Weights of a small transformer language model.
Size: MLP 1536 GeGLU, vocabulary 8192.
Architecture: no biases in attention or MLP, normalized queries and keys.
Training: a variant of Adam for these matrices, 303M tokens, 9256 steps.
MLP neurons of a small language model. Each row is named by its layer, matrix (down: output weights) and neuron, and shows model dimensions 128-255. Each number is 500 + 50 x the weight over its row's rms, rounded and kept within 0 to 999. Numbers have three digits each. A neuron's up and down rows have the sign that makes its largest values positive.
A block is one neuron, or neurons of one layer that tend to fire together. After each block is what it responds to, as a language model described it from the Wikipedia text at the highest values.

L7.down388:465454487492520408554501558580513479549399564504490505542505407549517487499485534502495450474556493517504420396564426462536420422465498559501534518504411515513542461540562464486497464480403444486515450546580422471486493504496399439547485465420467582523480490480433491488525452538476538531496432522495460459509449486510557535466495448445541531517546536350539468496585429723474435464546
L7.down601:530567525538527458537507528521481496530470575507504513499468566474530468479457537493462492457491558532548537477506503490567533515523511557555440558527483528540572498458530498480482549570465460554483354503450570508554536495442531512516567581436525409559640580490495450546453551405538587416470488650531552459528466507529536530537538527605549466573507570351458588454476463498460524567447
L7.down672:510590449413587495538503500514398579486564539509416469560567473478505537529584567473484539526410516431426473533464586375458616606479475476473496445479442495571452480559460438533562565558514556529504472541508480518420443450509445470491440565510585496500562533468518461528604442441486482508477517496529530360644531531517540488535525574536594507426486468468507441517524458540425532526494
L7.down674:413449416495592384519560505506445531472525560483468493559476559462561518497464559506466474515431503422562521480423520479454517505477513592508511517535556532432429589462480429599565472465507393411447516499475503508500522505460432562359458499518588495562558500519494563506501492543385560523473435458528496564535432440506436522505516550493561537481496519233519484536526504620532517478491
L7.down706:455511516576515489560462507457514450504541620526452540572528556604540507521520461575453470554512517535500501462552560478496450567598408502600507594467550508485491495439550522520499468479536517521524495507522483456453507447583484527486572488563515482463482517524466519533596551432487546456462438579534531514466507497566492453474451547488595527505435470343533499520525454479585499517552
L7.down965:343464521513500472524478534455538518459632479581469574569455475510514538469459543543452502427501463454613499489591497547560465526484572449433560535546516506463503560559430530538485538547485489493458534445465579383505483567496419454443523474437483451517491421558490552464541547489521469485500455420512495478482523495546505523537484538530597563466551475327377492497508540531443587524588
L7.down1265:360508514562426494504493531554526444502562444570484496512516508570544432575444562530477550539485454473504552428511643444528461501541469437444481487512510515518446505466472428488414471523589450433425488494442467533497590516485474527562483425403502471415505454495480408467525524548488477528474566524482490511501446389547406550566561501537539497468521614240486486439504453627550528595594
L7.down1521:378475485495480424564498480525487481513514544498570507564572545483589546435483513496468464445482405456535495487495489504481520530489500542516535528460516407456466562519471511544490458462449477505536470537478415494427470500457437476522513466506528501524560400550468516420471506492513504530491524457470440611479410548516497507494471535525550462459544531146487455569527521621465527477521
Description: Closing word pieces that complete multi-token proper names, mostly English place and surnames, often in tables and lists, e.g. Spring-field, Apple-ton, Pinck-ney.

L8.down673:491400461407569526500495430458501507467388508508583449527504454525521549539455532533424456455396515515493393486558440464489492447480503457531487516449532537430433486540470496550512468478513526449551555517481606593483384577529501501479470524475510526534541513519544534581524659480469527546551535491388585485530405453526618528531547475446621440440543550510455521397546492481497455525562
L8.down736:461459494506478549434600472576421464506494490419426567590482499521484466486421478470630437491533542531501334575457519424419488461548494470577542520495374490452534566509504475459505564477496435544409607436477521492523495465582535511530539531461497499516522395557519435486560517420609571334503475576455451423582549468472520419440530511483536471496497481449546574517488531552511576517414
Description: Line breaks and indents that end one list item right before the next "- " bullet; also score digits and prefixes before a hyphen, as in 0-0, 4.5-year, non-profit.

L8.down520:425478413417465520502518589500505394538466530556428517491528440517496442596515501505481510526532459525567453446556489493503492474467473559499435557510452563534407573418581439490516555493468492458453396499512559489489560500489471623510407514540462542454454531478503468537492478504439457513343448554546482494413509517507486583534443463458540547598544481409509511489418528592455591543533
L8.down1284:457510463442510532502487651513413493540373434504465548522461506472521483414437524556444497477527470473502456474585487502425451486528481509524461561471421453463396479426488491527450439522545428566537474491494414524504513489518507525555411443462498380613494598457465553498480411520540570494497489541486578535465453466484556481469498548495597466469464535487515453500551514578457472455527
Description: Last word-piece of a multi-token proper name, mostly surnames, sometimes places or publishers, in biographies and sports tables: Gold-berg, Mayn-ard, Benton-ville.

L4.down124:430578463454489426506426484491500409432511463524558451501423530459561490461438483434573518476421520508489461487493428462463505546576506542509594533455491533459485635429375466620499528490485547498488591590407465465462507502483528570520603516424488554507512446531462523325551532566490432477533488464506468513419469545525500587421457554491465498527474489463405527427528548552466516496508
L4.down259:371526483485524463504547474498321474507524534480502428494499525505539541499514494491586531551452471499568488557496453455500536480572528545410490496520504603510543501512484420603469639458528487399470533537493402498497567434452465518529498584488578546568474488564468517536547516462445526535503540444568470534532459447486466467494508562534586592585500537364491528424531584590460591519529
L4.down1247:392462519566456521442482540543480464560426591470529604525574594494494518539519506425545462477473479519555551512489510514445482490554573541386571525584510552512509431558464420611482548451513499496510484544496451501509502442478527490466521572549560529484519418585473481509624553447464463494486533451473533548556534387473493505507474505536624489465558566484492573536523484504481604538501
L4.down1468:530522661497470507515598453612361373526513624473525490543468540484510556493524535547499480525449494468479556544487496546516561474522541592405535432392519504581562417539445415504459559526500441482532480536561532528445530483463593519540404480475522510502483495558450483449454473503490457481453470486491551534573478504476476458494531518544623563405524514400561547501454480513466555571467
Description: Final pieces of given names or surnames, mostly in tables, rosters and bios, e.g. Christ-ina, Har-ley, Javi-er, Mik-hail, plus whole first names.

L4.down289:553424570488509519492504527531479529474468532496505451466499597522487393483483546541499588460464473437415557501415508519543514501474508543558487532439501435479470562452529418457474534489450369521505452533464507519417495545552521384623413524470441518478457673482499561596549482489415483522507476603542394389423425503628487512529480430445536459490476456556465547491512465406572465492448
L4.down926:530453522448483534533490467610531491449458544599488417450504551466515622511498498511455421454400496495510559586553612476483605551570552596513455440556558502473510474492516450453496487487478419529401516587482533494477420491494503498638548535499455506450533531518493548537457565487390488507525442582556544453519495450481579574544426476441529482490460536394480470571564431589452433475457
L4.down991:514447493469473485534417485525483483422457564457483464573542569490545450513428562553450493520461497525485573542504606507461617537515463501577537456431498562548479461461491433413508464520509442585458401559472645456450479521584509507518463519485459548440466575469492510613425512394460477442537496475443599389495491478515511470440472468482537483486611508504444433482552495445479495545490
L4.down1102:514446515460530490562416410532446521462476584547536550517437564418473550543489519548557499507466466533541521619567526519532543481590458487521435460446477437521443481446474428504507533480571423484481418505530466529381548569527538474632479516508548516407479545588504542471506486454586507497544528556497541427455451455578569499333462488464524406482601550434509474430443580566549557489553
Description: Line breaks ending a bulleted list item (discographies, model lists, infobox fields) just before the next "- " item; also final words of award or event names in table cells, such as Award, Cup.

L7.down34:411513541621418616471583455516549537500570530419488489473478522548539514551537637509530549492403492515509486578543489494545594534414474463473453513525483536586493476532529503471479519603517586442556479530519530508541458581513498521440545533477447484468556494435503547526497415498526545414475400501459530376482454545538463456492526486512496501536482524616532471556440508531553520529452
L7.down851:413471475509541608488451556512453535549442408526446459493506441531482411616486486544523487548523510527472502468492446458383531523495490446509594516370445521469425498383466496502405487497549546589547456539489475515472495560510532582449549571489468505471450513423532497551489579440496578512388616536567555431535459491508567560515454539502512521467525467474431516401459544496454454513487
L7.down1002:571607579530476475525466566576438519533485525470573369579479480528564513476444498487461469475507443470507529494513484441482568475517543538521460445485519602470579517513549469498508479593527510533451412488426403459465446423503511504504525399533452573445501506508448453450480535478523479510538430540537469448556577502459531560527493461550485434501501513622556451503540537568510533527582
L7.down1127:474537467461468506542532550469485483498542454541493488564514431382636486486570564489459511493502492511446400535535494546523535422450508516536521401522485569415554499409392455536444522522471483458461434567524516536448539509429438510537537526456439414525495502520436485558443534526444539508434640445503486397437425568473510451483420485505497468574542527493476507488568469477499473532525
L7.down1133:433464482378479483477474423529477439524485534550512480555606493381481533417504465515563482529595483590397532526439536489500454559523519481550457510499442499531525525423476487481501487630495473439566339557519581574466521453450490504473526574482455450545456443589428514508505522461483451565544436497457494403468461556473399461447483454517417496480465541518554486574468526580574483510488
L7.down1141:546493541554598604427514474496543546464483471490553500519449561519492528451513531508511502452527495585536513456528514498481529482428461557497624434424478517457489498504461472588428493506544454568522591465535454484503515498480481545490503509539569473524433467484505478480456480472491562491463436537525486477555515446517516536547455472586482482503482473690611558435383427502516519456556
L7.down1260:418454445479488522527462493488472503440454465406458461526556522559462509493342495440505547562495463487423464503492547546564482512577543467474524504528517612453608506541527444503396488544482459378495544425478446498492581466506494414522412479503547582529458457491491490420521455518531498596492437598533479439514655429522472603405512517454513529482507463549486608442524500467527447545619
L7.down1503:539492489447524513518530533496500534476517528539503546574422545511505559452507555514519569435597552575479516484418432544530540537425501585506432487418584482549573563516494555456558489504398473573470400524483562471500455436445482605501513505474541447592528482489505528544526399461434446506550448523456475562483416530561492527488429448405512542451454444652461441519502467482536455472447
Description: The space or first digit of a day number right after a month name in dates, e.g. September 25, March 22, February 12; also sometimes numbers after model or route names, e.g. PlayStation 3.

L7.down19:396482484442511525460553504455487456476532482386455509537483461443486439540506534533573556616448576613563541503511488495461486509475495475608497472548532483532474578450571523442534459522494468501556528475555585504542510508536580473373465547475478463459509510550438474485505404504535527515544498446514457568468458600526444452593498412570479486407529521501539546490486559533549536511491
L7.down298:582505511425515560502505541473558493515500517513527462524543463435462525532516595574551521535483502537468427558491482508475538532463403447492490489415530547372496441535403532502518488543404500505369428484476533540480514465451507543498500490628553488474525487431440534360524511423486522541496542519584485515463529529538555527454548466535511516415471453549476470519447506528506457609533
L7.down346:434440563468500507478458475554497564427515545538469511587514537529505419488491566528537451436432573606559585529471490476531494542418510465470519430460514574520510527484440448366524497488589422464567359446486529556475488568578477549414507545543486468407396550497586519578447489461555567539589486558425550484535451440582594397456515498447535493448473526481449579531511520533513547549504
L7.down398:492558392480523550581505382438467482499507482434498385500423475521469484543486428423475492524431455357575513487423546455480522445592498536528498414554480470587491516513487464476494409556514500512542442577374427596574458521508530463498491550513442494480543594518451480505576431496498505566504457468457457503557531426514564510570465471498542450492486603466468475545513480476513458522525
L7.down856:417582459465446513489540529483563483533460473533558522559524498502476531521533539497618521440458521520524496517383525511497518430495358398482471388466523510459466434486446462524458493508421467533451524406468499575485498411451452468439510479574503451422632449515515500452494559496504512477503512486513463510509433573552498453506500449621519506422519579466477464552509536546476545508586
L7.down980:582500483490590482435482295413525589567427424481493559387467455432564517456489515516496510512507502497474488510553584548563519493525464472532440478490472530497538479514437414469484507497557481565516479474552533492467470587489475478577542536433513499490534522504523487548507486435414542490467426413499539493502526425480460515611500463567512531556489417418461516538437570513484460403511
L7.down994:432478471560494495525443511557474479443387544447459582536551509491342488402472569545484471540527462561461469466499510521503437551502519414569465447463557458542477503489514550464515442471528588493452555647538470545506509596571573514515482450501401474509558551581532476541504455405571554479510520449577544539431499514496432427420486480564556526431573435470477563552541472474594620497516
L7.down1206:663509492480531448499472495539459602488552554547540496455555554507411473572492616474530416513486559675464574526491472541497588448457546545446455510548525377407477528549534475459444432569532437503438524525612476433414499462548492483546469496523448465485547450539563404446535499513408546553555496527481437497470433577476509463506516507495483468506519457561459445516475497553592493528504
Description: Line breaks ending one bulleted list entry before the next, especially year-dated filmographies, discographies and career lists, plus digits inside years.

L4.down401:587436388570531499560453475534424555544531539497502608545510473470492449496553537571478481551486472510554376518500456530455565550483484417495517460564529589522462533574467586504557500499444471585474541516491424463517449537502495471554529591408492495547458587484518428473458437470545491514444570495538424440464509549508558533553488446542545508502479564665629574526400461533577626377549
L4.down655:602469429549501574439487444515519515466458579443570567463502423426523626459418525501431560409500503610539503596569566536484526473521500459404539524473422447543591554548448540481466541580613504537550477495503486485471456515402567522517565363513480469456499485525539567532523513501440477488560499525527424535496497556391453437509540541419427470461433450546390482574502487485455579566540
L4.down803:556459315537492501465501510513536515497485477418506514497499426571426485539452507430579465492555414580486417539468462501482579463399501520445425489471470525534481490578475592470567516471546567512464501568530554474645477483534517436428507478444614458500413463390453519490456477515545525441508497510405428491530426399586540570539565479577462426511451410500434509523559479530549621506495
L4.down887:594507465497500490460538580546467557527535541464504592562534496584469494518441512482506487528555475632495362477526461464466555456501489478487451511499477458534461542485466590512536502540450527491427549430503462420569533419543624489431574497531525565521528572440502485422444478590530555466515499492455511478540471502488503502516563508544477490552469595774587558471465473554444558455559
Description: The space token right after a month name (or "On"), just before the day or year number, in written dates like January 24, 1924 or March 1957.

L8.down377:455516487509469609403550433546504472435549519434513571635461503467441458539534536490582486491415548528526572549503550518446498484464477504417600479542462539518518481548561507581390510511533551520449559443441456513458517526479473481542468428581590399523518503593518592531537479479506587541515484526531435488478557503491452449480552505551545463510505593485543510523522455544523568473451
L8.down1292:505477491557584440491456486523450550417462548435562528537450553462494507440498507565566410502505476625500452418519534509426512563562412498527488404455467499491507571536477607416450560560532534440507529524574471519439504396515461504574533528462479513521485428529508418503476555562473500538536451426518449562498512526494558390568571504558466498507521483529512476432492543524523519443501
Description: Spaces, newlines and table pipes in infoboxes, tables and dates where a number or field value comes next, e.g. "Total: 452", "On June 26", "CAS Number: 236547".